Part of a small language model's weights.
Architecture: LayerNorm before each block, rotary positions, biases.
Training: a variant of Adam for these matrices, 152M tokens, 5082 steps.
MLP neurons of a small language model. Each row is named by its layer, matrix (up: input weights) and neuron, and shows model dimensions 16-111. Each number is 128 + 32 x the weight over its row's rms, rounded and kept within 0 to 255.
After each neuron's rows, "fires in" lists the words (lower case) most often at its 100 highest values on Wikipedia text that the model never trained on.

L9.up462 [143 101 142  88 114 118 184 104 101 116 168  93 116 124 113 157 165 124 156 183 102 111 114 191  97 137 189 193  70 131  86 113  77 107 143 118  92  99 139 128 125 122 124 107 119 135 124 136 151  95 115 127 112  98 128 167  85 177 118 142  93  93  89 130 144 115  56 160 172 173 125 119 176 193 150  99 161 104 163  84 102  79 131 124 130 111  97 173 123 177 114 193 101 150 157 139]
fires in: "also", "has", "was", "first", "later", "previously"

L3.up256 [ 77 148 159 177  88 128 107 186 186 166  99 134 135 151 133 105 157  76 140 137 153 127  78 143 178 108 157 151 151 162  84 178 115 132 162 127 131 144 156 148 139  68  93 115 100 167 147 114 137 151  78 118  90 103 156 122 133 174 121 119 169 143 144 132 130 123 136 149 115  60 193 180  94 142 220  90  63  96 104 158 155 132 115  77 161 118 132 123 114 181 103 122 127 121 168 127]
fires in: "of", "aircraft"

L3.up526 [127 181 121 108 108 110  74 124 166 146 168 110 146 151 174 116 135 109  90 105 135 102  68 150 158  99 159 152  90 122 111 119  83 132 153  62 118 142 143  98  76 160  89 124 164 149 130 126 148  92 180 102  91 143 189 176 123 140  72 128  77  71  82 135 120 144 137  89 179  96 118 131 156 123 121 153 149 157  65 141 155  98 211  93 108 108 130 146 174 121 104 138 154 129 142 149]
fires in: "of", "for"

L3.up226 [108 139  99  72 147 117 115 137  71 107 124 117 144  83 155 155 168 105 204 111 136 106  99 129 112 170 145  87  96 132 166  91 117 115  85 128  89 152 162  74 132  62 113 151  87  85 172 147 149 156  93  82 174 118 106 195 165  97 139 122  98 148  95 147 159  97  98 102 123  91 137 171 143 165  57  94 149 162 116  51 150 100 168 199 103 105 100 129  80 188 130 136 122 184 155 162]
fires in: "also", "were", "it", "often", "are", "can"

L4.up166 [193 148 140 112 153 137 113 119 170  92 130 104  89 117 152  92 140  94 151 191 133 176 164 149 140 194 175 126  95  94 121 126  87 137 127 128  93 118 139  72  98 145  88 124  84 130  94  85 136  41 122 137 125 143 134 125  83  95 129 151  93  78 166  55 170 180  57 133 137 145 109 200 123 183 108 127 197 117 106 131 145  84 152 115 128 176 107 141 136 146 109 120 133 122 151 101]
fires in: "this", "a", "each", "at", "geography"

L10.up63 [117 133 129 137 131  95  49 128 105 161 148  21 140 123  98 150  94 112 101 181 142 159 168 127 142  83 152  63 169 145 170 110  94 169 117  74 104 130 101 180  86 181  72 102 152 171 123  57 115 103 145 154 133 111 157 128 140  68  58 145 155 156 159  81 162  97 171  92 174 170 168 167  93 157 164 142  78 130  68 135 129 151 121 119 106  97 109 113 175 159 125 167 111 182 128  96]
fires in: "is", "as", "was", "pos", "following"

L3.up453 [ 87 155  99 149 109 206 161 152 136 151 161 107  79 142 135 135 213 104 106 162 146  84 110 131 153 141 140 141 115 145 120 191 131 120  85  75  90 123 118 135 165 145  88 137 139 132 130 141 142 157 125 166 156 139 158  70 171 152  94  96  77 147 119 107 184 132 133 103 154 126 223 132 115 117 155 159  97  98  55 100 122 150 130  61  75  61  95 159  45  97 123 106  99 178 123 137]
fires in: "of", "by", "s", "from", "in", "hold"

L5.up80 [104  94 127 155  95 148 141  91 125 120 177 111 150 150 142 113 167  56 114 161 140 167  57 152  92 120 188  88 191  98 140 129 130 133 106 181 140 121 156 123 157 141 138  87 169 105 137 145 120 145 113 156 178  31 129  80  85  84 153 116  87 171  98 115 150 148 104 137 207  83 191 146 115 170 135  91 123 152 130  97  89 146 126  89  94  88  71 182 128 116 114 132 113 154 151 133]
fires in: "of", "by", "himself", "outside", "among"

L5.up78 [105 156  92 149 108 177 150 109 132 113 117 103 127 158 163 119 168  95 136 196 118 107  93 175  85 136 195 112  69 138 147 170 121  82  94 112 122 165 147 110 117 179 137  61  84 175 118 153 142 136 105 218  91 152 137 144 122 171 139  74 183 131  96 119 112 174 181 169 179  93 191 116  70 183 151 130  99 148 116  78 102 105 114  99 107  94 113 151 112 135  40 119  99 181 139 173]
fires in: "and", "in", "over", "by", "on", "out"

L9.up583 [117 130  64 128 165 135 132 132 121 147 201  87  86 123 113 103 139  86 135 140 123  74  87 176  99 109 166 148 153  92 169 118 120 133 124 113 147  82  88 133 134  84 115  79 160  89 171 121 139  45 143  97 145 123 137 180  87 109 122 107  64 154 136  80 191 130 122  58 175  75 137 147 158 171  86 187 168 145 161  96  84 112 138 130 124 129  92 105 173 173  93 179 112 151 107 157]
fires in: "politician", "player", "was", "footballer", "is", "professional"

L5.up361 [112 108 136 109 108 140 138 156 112 162 171  66 112 155  93 151 152 117 136 126 167 167  71 173 101 129 152 138 181 107 120  80 128 169 156 143 108 138 141 122 121 195 133  95 140 150 156 127 152 139  85 211 130 109 108 140  73 180 121 103  94  89 115 145 183  93 135 120 155  77 233  83  43 141  95 160 121  83 138  73  59 151  96 148  74 129 142 111 159 131  89 101 130  82 156 141]
fires in: "to", "time", "against", "with", "have", "votes"

L8.up141 [150 147 134  91 127 151 117 147 163  97 147 115  91 167  86 171 174 141 121 139 180  87 109 140  90 131 190 170 114 137 150 105  91 238 116 121 166 119 148  81  98 176 137 112 134 169 146 120 206 111 164 154 117 115 147  87 136 140 150 131  71 117 134 155 164 121 120 103  88 107 180  73 136  94 108 127 115 141 126 134  74 130 168  99  90  84  77 144 108  98  99 120  87 172 137 181]
fires in: "be", "not", "to", "still", "will"

L8.up167 [153 174 102  91 124 141 115  80 120 170 141 101 114 122 175  96 113  97 132 156 171 133 106 152 168 161 153 185  88  91  90 159 148 146 161  68 157 119 164 112 119 165 133 151 112 146 144 141 133 112 211 130  62 157 101 155 120 171 119 114 110 138 156 127 134 143 172 149 152 125 160  83  95  87 106 169  75 125 104 100  72 146 144  87 140  98 109 108 108 140 128 160 101 156 112 113]
fires in: "of", "to", "in", "by", "on", "for"

L4.up209 [ 93 139 141 114  85 158 135 123 148 190 142  88  76 169 145 134 133  81 151 144 166 152 143 139 101 124 171 185 125  96 101  99  91 125 153 141 102 112 202  54 105 131 137  79 110 108  59 157 106 192 105 115  99 122 104 122 114 151 138 173  95  80  64  52 153 101 141 164 133 135 165 136  20 139 137  82 114 108 172 122 116 160 109  93 121 113 179 157  97 184 102 202 109 137 169 157]
fires in: "with", "by", "companies"

L10.up292 [114 112 195 167  60 136 115 129  90 155 174  88 144 112 160 110 208  84  99  65 115 143 103 147 166 209 122 107 127 146 112 124 124 112 142  97 103 133 189 125 139  93  49 127 116 149 134 140 134 156 121 128 125 146 136 104 113 138 114 128  52 150 164  63 158 108 162 123 173 145 144 172 114 150 152  54 142 130 105 110 101 130 170  76  96  95 158 117 122 129  81 124 127 158 204  73]
fires in: "and", "of", "presence"

L2.up256 [204 154 148 124 140 139  52  54 151 133 190 139 105 131 112 174 141  96 102 131 194 111 190 134 124 128 127 146  88  76 109 142  85 167 156  92 126 122 143  88 116 153  87  88 111 146  75 136 151 103 160 127  89 159 134 147  97 139  87 157 116  57  90  86 135 162 113 114 155 122 126 182 112 163 138 113 171 145 148 105 104  87 113 136 153 139 128 177 128 128 106 130 150 132 159 107]
fires in: "of"

L3.up270 [164 148 123  35 133 176  74 163 104 105 150 149 112 113  89 181 223  90  97 179 143 126 182 115 107 117 172 139 144 107 148 158 116  67 136 135 148 139 157  72 103  99 124  91 131 138 102 105 103 128 165 109 143  70 129 129 127 152 189 148  89  89 119  79 118 125  85 167 114 119 167 162  57 182 102 160  99 147  99 124 170  98 149 151 104 109 149 145 109 146 113  99 133 174 191 174]
fires in: "its", "such", "the", "their", "s", "these"

L5.up91 [124 113 113 134 116 192 162 125 109 125 179 102  65 106 105 125 141 132 126 107 185  95 161 168 102 130 158 125 117  57 104 116 148 155 161  82 110 121 117 145  74  94 132 146 134 129 137 149 123  97 126  77 121  82 186  38  99 154  49 156  57 115 148  96 185 103 120 147 161 118 163 181 130 164 158 167 162 106 127 117  99  91 113  94  82 103 129 148  98 171 147 228 125 145 116 146]
fires in: "of", "as", "appointed", "win", "chief"

L3.up291 [ 63 104 193 116 131 113 122  85 129 150 128  80  80 165 106 130 149 114 118 131 126 111 168 200 185 115 184  90 105 157 108 185 156 194 159  80 111 159 125 119 166 143  86 136 115 144 137 106 164 111  96 158 140 142 129 108 102 134 124 197 148 107 131  55 188 177 113 136 184 124 159 124 115 156 135 151  79 132 101 107  75 145 124  77  91 119 171 147 133 140 136  95 128 121 176 148]
fires in: "time", "the", "of", "national", "in"

L5.up472 [ 54 123 125 162 100 160 172 134 131  83 153 146 118 182 128 134 163 112 115 171  91  95 101 165  91 180 135  93 111 151  99  63  52 111 137 107 127 138 204  88 153 133 121  87  85 127 111 164 133  99 127 174 165 127 148  82  99 146 122 145 153  91  89 141 129 149 137 140 175 143 132 120 130 108 143 125 118 110 101 165 139 168 149  95 125  31  79 164 143 142  65 128 136 172 152 124]
fires in: "and", "to", "of", "further", "frequently"

L2.up495 [ 68 107 157 123 131 154  99 171 148  87 103  54 118 116 155 100 159 124 143 182 186  92  93 160 124 124 161 102 121 135 119 181 102 188 124  92 130 126 156  81  95 155  78 163  99 158 150 136 134 104 133 145 141 134 154 159 156 118  99 123 138 104 108 159 172 176 170  57 168  93 209 131 161  58 133 176  97 139  76 124 138 125 167 102  71  60 106 170  70  99  94 135 128 134 147 128]
fires in: "in", "on", "before", "from", "at", "not"

L3.up331 [179 114 104  49 114 158 128 142 170  77 138 111 151 160  84 154 168 126 110 114 131  85  99 160 134 119 139  92 120 133 132 165  83 110 120 140 117 154 184 191 124  86  90 142 136 106 114 105 145 130  98 175  93  89 108  64 132 133 140 132  96 133 170 156 135 186 160 126 158 124 149  86 123 138 142 116  75 145 154 140 124 128 183  60 102  89 145 116 135 140  24 127 148 180 159 160]
fires in: "his", "the", "their", "body", "very", "owl"

L4.up434 [118 202 157 121  93 117 103 149 149 128 104  80 118 156  56 204 185  86 139 141  97 141 149 145 124 162 130  95 142 109  90 165 152 187 140 120 168 155 148 135 110 114  84  83  93  90 110 145 101 114 126 106 147  63 125  80  94 118  97 191 107 133  92 122 148 211 148 152 130 118 215 158 104 126 126 130 176 105 143 134 165 162 124 116 127 121 146 139 125 102 110 112  79 170 124 193]
fires in: "of", "snake"

L9.up212 [ 79 106 111 117 115 120  87 101 175 123 114 113 161 181 156 131 149  91  81 177 213 102  99 108  95 140  97 184 167 126  95 134  83 159 114 133 151 123 230 184 114 196 137  89 138 131 136 116 176 131  95 181 160  74  61 116 125 121 154 104 154 134 133 142 143 107 128 108 114  86 180 144 105 157 121 146 127 123  92 106 105 163  93 103 111  87 120 143 133 100 127 166  94 122 209 167]
fires in: "to", "before", "after", "by", "since", "advance"

L9.up245 [118  98  89 113 138 140  59 165 117 102 167 107 105 119 116 124 183 161 133 159 155 172 171 166 121 145 194  96  98 124 119 118 123 138  73 120  93 109 130 196  92  97 123 146 105 114 102 191 119  89 155 163 119 147 123 103 103 110  91 151 128 130 142 126 122 152 146 121 182  39 136 126  88 125 122  93  83 142 145 109 118 164 132 109 151  84  44 126 116 125 102 104 103 121 151 172]
fires in: "an", "paris", "canadian"

L9.up563 [148 147 140 105 157  89 106 133 160 111 220  70 130 148 118  74 180 137 150 174 174 125 125 125 168 107 119 142 114  66 115 159  94 127 136  89  77  91 111 122 155 118  68 153 166 127 152 151  84 106 159 141 123 147 139 117 114 106 192  72  91 130  90 135 198 150 144 116 201  88 171 175 190 180 130  73 116 141 177  91 126 144 167  67  86 104  73 108 115 145  66 132  96 143  96 104]
fires in: "as", "by", "of", "was", "asado"

L2.up459 [127 129 169 123 118 152  75  80 150 106 141 114 119 144 134 162 128  92 117 117 189 181 123 168 131 106 223 140  96 101 123 176 115 164 166 124 106 153 157  90 101 103  58 106  97 106 126 138 131 123 115 144 123  78 197 131 131 128 166 105 109 109 143 109 158 168 142 110 182 123 188 140  55 102 199 157 108  81  99 174 123 101 166  99  88 117 142 144 111 114  97 138  99 143 200  88]
fires in: "from", "similar", "around"

L9.up369 [164 101  75 107  89  89 122 144  74  60 185 128 149 168 116 208 175  90 110 159 163  95  85 100 107 180 145 167 105 136 168 101 123 112 119 139 104 120 185 110 147 117 111  97 138 119 204 119 147 100 132 135 102  49  74 166  72 153 166  91 143 128  98 136 134 110 152 182 158 121 134 134 120 118 134  95 137 167 187 103  90 156 112  64 128 160 132 121  85  72 146 156 123 178 130 158]
fires in: "that", "said", "to"

L2.up42 [130 119 128  84  61 169 167 105 115 142 158  88 123 144  71 151 165 101 155 164 158 163  92 149 127 102 175 157 142 133 109 111 120 128 166 126 167 138 184 131 109  95  71  91 118 111 149 150 129 109  79 108 127  24 115 138 108 136 103 157 132 106 124 159 153 141  97 138 160 151 214 138  53 156 136 100  79  88 139 112 157  88 159  82 104  85 125 195 103 138  70 116  89 158 146 128]
fires in: "have", "has", "are"

L2.up258 [133 156 122  64 118 178 107 101 106 138 140 112  99 148 119 127 176 100 131 175 140 182 131 136 142  98 149 158 153 115  93 103  82 124 164 104 155 109 189 101  92 104 109 111 131 106 129 129 107 139 113  87 142  69 138 147  60 145 159 141  91 111  96 145 151 156 158 169 111 142 224 179  28 102 118  86 110 102  98  69 162 140 153 119 108  72 139 163 102 125  79 161  40 176 155 113]
fires in: "by", "against"

L9.up203 [ 80 104 117 153 125 159 150 164 118 119 115 103 108 208  81 133 132  44 112 139 172 125 138 181  86  96 167 185  73 154  66 171  47 128 107 163 144 101 214 147 136 126 155  64  89  81 108 158 152 200 154 153 106 110 128 112 100 171  76 111 108 101 117  85 136 148  62 111 145 105 151 125 141  99 166 134 140 135 158 152 101 128 161 116 106 103 137 179  85 210 135 102 131 161 123 123]
fires in: "had", "have", "has"

L2.up195 [120 157 115 141  88 189 130 122 100 132 153 112 115 113  92 154 126  96 145 130 162 141  96 149  95  79 210 148 111 116 103 143  98 158 153 140  74 159 166 104  87 132 139 132  76  56 163 123  96  99 138 141 140  89 191 153  99 136 123 150  83  82 157 127 125 132 111  95 120  88 194 138 109 121 198 133  51 112 168 119 105 127  97 149  76 147 153 152  91 123  94 159 101 178 153 122]
fires in: "has", "had", "have"

L2.up1 [146 134 160  76 145 113 150 113  86 182 122 102  77 130  37 158 163 148  89 108 163 102 108 126  85 109 193 130 124 129 172 156 112 146 134 122 191 136 147 154 127 127  94 139 112 110 101 178  96 124  84  93 113 104 126 118  94  99 102 170 189  96 149 141 113 175 130 175 165 100 173 166  78  88 104  89  99  98 168 105 131  55  98 121 102  83 122 131 119 102  75 129  94 127 181 150]
fires in: "on", "an", "antonio"

L9.up99 [169 158 164 112 175 109  65  90  86 171 133 103 100 200 169 110 120  86 144 144 107 169 159 137  76  97 174 174  79 104  54 126  96 165 136 100 156 129 167  87  58 169 115  93  92 152 124 149 183 133 180 142 112 112 152 137 110 106 116 109 145 164 146 132 149  98 166  98 140  45  84 121 112 152 176 151 115  82 140 166 132 150 163  85 146 119 121 158 121 154 126 218 177 146 141 143]
fires in: "until", "in", "after", "since", "for", "during"

L5.up11 [159  84 126  79 125 124 120 127 124 193 143 119 109 116 125 165 123 111 130 131 155 191 123 135 100 154 175 121 169  36  82 162 130 128 187 103 102 118 143  75  82 174  72 125 130 153 105 161 140  94 109 131 137 140 106 153  58 144 111 124 133 156 164 114 132 152 151 149 148  80 186 175  78 112 154  82  69 179 140 163 123  97 114  65 165  83 135 182 140 124 121 172 116 159 170 114]
fires in: "of", "that", "for", "do", "under", "when"

L4.up227 [129 130 114 113 206 168 152 118 119 112 172 108  98 171 147  67  73 116 151 146 133 133  91 136 117 135 110 129  92  65  91 107  84 121  62 144  73 144  81  90 135  98 125 161 114 108 116  90 102  20 125 107  98  97 145 103  98  91 157 105  88 103 195 136 128 139 126 112 102 105 165 179 199 116 158  72 166 132  98 141 124 123 175 113 123 119 184 155 136 126 122 152 113 146 146  97]
fires in: "which", "who", "where"

L3.up446 [165 212 124 147 118 115 103 136 136 126 122 121 121  98 141 108 149  44  93 146 144  81  99 152 140 165 117 157 150 110 145 126  88 191 176  81 160  83 178 117  69 124 128 130 135 133  86 108 137  93 113 135 102 161 168  77 122 147 109 204  88 130 149 132 178 162 131  85 171 120 154 156 130 109 105 104 130 154  73 133 160  95 160 132 100  65  98 128  74 161  90 112 153 124 110 134]
fires in: "of", "2", "2000"

L2.up226 [182 176 134  46 142 123 122 151 145  98 202 102 110 139 105 137  99 130  75 113 130 110 100 107  95  98 130 150  85  88 136 159 131 122 107 119 143  72 149  38 123 157 113 154 167 179  96 147 179 164  93  83 118  57 143 114 132 161 109 128 143  88 144  84  98 215 145 139  87 107 147 119 121 150 141 133 127 135 124  79 136  54 133 121 158  97 146 185 128 193  78 137 143 166 150 132]
fires in: "such", "described", "standard", "option", "ft"

L2.up336 [141  95 149  71  87 146 124 102 108 128 146  86  95 155 120 146 165  98 136 122 158 156 142 110  91  81 206 154 140 130 108 138  88 107 155 177 166 123 139 106  89 136 151  85 119  95 142 161  92 118  90 158 140  53 127 163 102 147 134 128  83  78  87 123 129  99 142 123 133 164 198 131  17 106 171 151 102 104 107 101 151 103 140  99 109 120 173 215 118 120  75 159  94 131 180 148]
fires in: "would", "from", "was", "may", "can", "has"

L9.up158 [ 92 151 104 141 145 107 137 144  99 141 192 139 113 177 123 101 110 106 146 140 130 100 161 161 117 170 175 127 102 119 122  92 108 130 139 121  83 109 146 131  64 159 119  89 121 103 130 128  46 113 147 115 143 104 192 120 102 135  45 136 112 113 119  96 154 100  65 131 104  46 163 185 120 139 182 140 158 118  95  70  80  82 134 162 125 154 127 115 112 178 128 174 159 127 115 174]
fires in: "became", "won", "appointed", "continued", "as"

L2.up61 [152 142 156  94 129 106 176 159 173  73 159  82  92 202 100 156 145 125  97  96 161  77 163  79 105  88 128  70  73 102  79 185 132 194 143 111 122 116 134 154 138 129  69 104 147 112  95 152 104 113  90 160 124 168 135 108 101 141 172 152 143  73 128 139 177 209 122 120 162  87 144 106  98  84 167 139 107 177 108 130 125 139 141  80 102 133  90 151 131 111  84 108 110 174 174 120]
fires in: "de", "near", "at", "to", "nearly", "trains"

L4.up528 [148 140  85 164 140 131  82 149 153 156 165  84  83  93 140 174 201 151 113 170 145  97 132 113 152 111 182 147 166 108 143 141 136 141 105 102 133 118 102 152 118 167 108  95 112 110 127 112  99  67 169 136 147 142 126  87 118 106  77  70 100 135 142 110 175  79 145  67 177  99 141 145 144 140 137  97 132  91 105  77 126 131 188 132  70  87 117 113  76 134  90 119 105 151 119 131]
fires in: "is", "was", "place", "species", "since"

L4.up537 [162 118 120 119 102 197  91 123 108 132 107  78 147 102 135 156  92 101 143 103 170 164 151 108 169 161 149 121 121  65  90 117  95 110 211 102 119 126 150 111 106 145 107 144 119 154 100 115 158  67 131 123 121 136 150 167  51 119  92 148 140 133 120 104 162 212 124 137 157  59 115 190 117 137 142 122 140 117 142 158 151 164 116  81 156 103 201 147 112 109  73 143 124 162 194 134]
fires in: "that", "cycling"

L2.up601 [137 154 190 102 156 127  67 103  60  76 149 102  97 102  79  97 101 134 185 142 139 116 175 158  97 117 168 116 152 158 117 150  60 105 146 114  92 114 162 124 120 109 169 103 137  92 131  82 138  46 152 126 125 145 110 134  75 115 137 190 138  87 123 107 144 134 124 157 136 111 113 139 124 129 140 108 130 186 157 102 131 126 107  91 181  84 150 203 157 187 105 168 114 112 123 130]
fires in: "she", "he", "we"

L2.up4 [ 97 196 162  93 142 151 164  77 136 139 150 108  77 146 111 120 175 106 131 156 159 160 101 129 122  87 173 111 160 116  95 154  99 141 131 141 119 125 171  90  73 147 132 125 134 160 126 136 122 136 114  45  88  89 169 174  52 154 166 164  68  96 121 134 117 113 149 141 149 123 239 179  84  89 108 143  76  94 123 117 171 152 161  92  91 120 161 118 122 108 101 153  55 154 138 125]
fires in: "against", "with", "through", "of", "by", "from"

L5.up486 [147 150 126 190 112 139 100  98 190 117 150 117  91 126 147 111 151  62 110 168 139  94  78 120 137 241 178 144 164  98 131 113 119  82 202 131 135 135 174 168 139 162  94 113  95 139  78  79 193  91 110 191 135 114 139 149  71 135 128 137 101 107 128 137 145 180 104 137 182 131 175 166  47 199 109 137 174 125 121 121 126 128 151 110 104  93 141 154  87 131  90 113 127 168 144 160]
fires in: "two", "and", "of", "one", "some", "four"

L10.up585 [112 161 123 141 139 170 133  87 112 149 203  56  91  99 144 119 192 131 124 193 126 127 127 153 116 108 148 191 144 133 149 150  77 148 149 126 136  97 147 139  69  88 120 104  70 165 134 126 109 105 173 132  69 133 138  97  57 143 162 130 147 135 132 120 126  97 130  95  96  73 156 181 106 193 200  90 147 108  93  96 127  87 128 125 101  82 173 184 126 164 120 175 135 170 127 137]
fires in: "other", "others", "was", "previously", "original"

L2.up621 [177 136  98 103  98 108  81 107 121 117 147  92  51 162 142 185 129  82 128 117 173 136 132 128 116 137 209 148 122  61 107 161 127 140 129  66 130 130 166  81  87 125 131 110  96  90  91 170 133  97 142 138  79 104 130 130 105 142  83 174 112 103 146 140 179 194 151 114 188 126 156 146  86 124 136 138 134 161 127  87 132  64 137 156 113 112 109 165 109 150  28 115 113 145 175 165]
fires in: "on"

L8.up421 [120 132 146 101 113 136 126 129 113 166 160  65  68 152 105 117 216 110 112 179  90 119 112 159  99 131 184 154 130 104  23 127 126 176 175 139 126 120 152  97  87 123 120  86  80 131 118 144 126 115 163 139 120 111 121 204  64 121  43 139 131 115 146  80 143  97 113  92 157 109 198 139 113 180 133 146  81 101 187 172  99 120 110  69 117 116 120 143 148 124 105 192 122 160 179 107]
fires in: "during", "after", "in", "by", "of"

L8.up597 [157 146 176 126 112 141 140 104 104 181 157  72 110 119 124 119 131  83  77 176 143 166 101 168  58 113 137 153 143  77 132 150  63 124 210 159 143 127 194  84 137 114  78 126 108 132 150 120 175 129 145 135 109 110 151 136  39 157  64 142 172  99 134 122 153 107  86  93 117  98 162  73 131 121 153 101 152  92 135 115 102 136 142 129 146  64 130 165 141 197 157 188  87 108 149 125]
fires in: "some", "such", "has", "following", "from", "it"

L3.up531 [143 170 160 140 119 135  89 135  94 134 153 100 134 123 130 141 112  96 133 150 154 104  96 134 131 162 171 112  99 123 115  82  52  99 162 123  80  88 124 161  55 116 137 120 107  91 108 136  99 101 204 144  85 124 167 147 107 131 131 161  93  79 110 133 151 106 102 121  83  93 137 131 141  99 150 110 171 153  75 100 160 119 169 111  88  67 177 192  95 161  67 126 181 148 154 135]
fires in: "they", "also", "chart", "she", "i", "single"

L3.up313 [143 139  86  76 123 135  93 147 120  93 186 132  85 127 116 142 168 117 143 106 149  76 141 141 145 140 207 129 145 127 146 107  82 132 121 159 139 110 153  76  72  88  92 125 157 143 137  99 107 172 130 110 125 117 171  94 137 141 134 139  83 110 117 105 135 164  78 110 147 160 175 133  82 155 111 120 110 124 101 115 136  69 192 176 147 101 113 143  67 200  30 119 158 156 168 162]
fires in: "the", "also", "it", "s", "or"

L2.up528 [ 99 168 163  66  95 147 144 113 180  96 118  89  94 135 100 135 125 107 119 133 181 164  97 163 144 113 196 107 118 107 131 161 141 179 133 104 121 132 193  95 147  57  89 118 132  96 122 144 114 111 128 128 110  78 178  80 141 119 145 137 104 157 108 113 153 142 145 149 172  94 181 131  69 132 186 124  74  91 104 156 151 148 149  63  94 120 153 140 104 147 103 167  90 190 171 101]
fires in: "as", "on", "into"

L2.up103 [157 136 110  99 175 121 106 132 111 164 137 138 153 120 126 122  96  96 110 130 148  83 124 130 146  92 124 114 104 100 106 119  79 173 122 119  80 125 175  91 135 142  98 145 122 149 164 114 119  95 127 121 155 152  94  94  85 142  61 156  95 149 126 129 173 144  98 105 114 102 200 144 172 115 154 143 123 130  88  93 135  60 151 161  86  52 182 125 104 121 142 131 208 122  87 181]
fires in: "of", "mike", "bronze", "taekwondo", "released", "dave"

L4.up235 [175 139 118  49 126 160  92 157 157 126 145 123 131 104 107 111 136  69 128 172 153 121 105 152 112  99 191 129 107 143 120 139  88 185 129 115 140 112 183 155  99 100 104 124 137 134  77  94 100 140 169  90 103 127 150 108  97 148 159 125  85 106 107 115 134 123  99 130 158 102 150 134 124 106 149 104 100 135 137 146 148  59 150  76  73  96 149 143 111 139 114 125 128 207 158 210]
fires in: "the", "that", "his", "no", "whose"

L2.up594 [173  91  93  86 127 172 151  76 113 118 125  93 128 142 107 145 123 123 143 141 151 152  81 143 117 127 150  99 162  68  99 143  85 155 110 134 121 153 179 117 147 125 117  96 110  92  96 113 137  98  94 110 169  67 126  76  99 139 104 117 143 141 101 134 132 144  98 139 144 107 162 145 119 137 155  91 139 112 136 141 121 161 193 126 123 151 191 189 154 147  96 159 126 191 167 106]
fires in: "when", "who", "where", "although", "but"

L2.up203 [122 114 122  48 117 182 132 126  88 158 141 143  81 149  86 118 163 116 114 126 130 190 177 150 110 114 182 116 131 117 138 135  91  92 132 142 152 109 108 120 132 104 112  74 118 157 162 104 123 136 114  87 110  77 124  93  81 162 144 129 114 106 119  48 138 113  96 151 131  89 154 192  52 146 155 101 132  67 114 122 109 139 135  80 109 114 155 164 114 117 125 161  71 165 157  90]
fires in: "was", "been", "were", "his", "public", "political"

L3.up487 [126 154 142  64 123 121 119 152 136  53 153  85 127 121 108 143 174  89 134 151 199 140 177 192  97 111 177  86  86 106 126 162 158 170 142 139 173 182 182 128 155  97  83  89  91 113 115 133 152 145 134 143 126  89 156  52 100 162 136 124 106 133 136 129 124 167 134  98 176 106 175 135  90 124 190 137 153 137 148 160 111 122 101 103  96  91 111  95 160 158  57  89 144 157 140 137]
fires in: "of", "all", "trains"

L8.up125 [121 132  93 125  84  98  64 157 147 158 126 103 115 108 120 130 167 148  96 138 110 120 124 119 117 126 208  87  88 139 134 122  92 125 120 110 112 171  95 108 122  78  91 112 155 114 160 107 119 151 182 152 145 138  86 117  94 143  73 173  38 140 124 141 161 119 165 137 162 116 136 125 161 128 113 145 151 167 183 105 115 135 169  86  75 148  75 101 110 107 116  98 115 169 163 194]
fires in: "was", "it", "species", "that", "its", "city"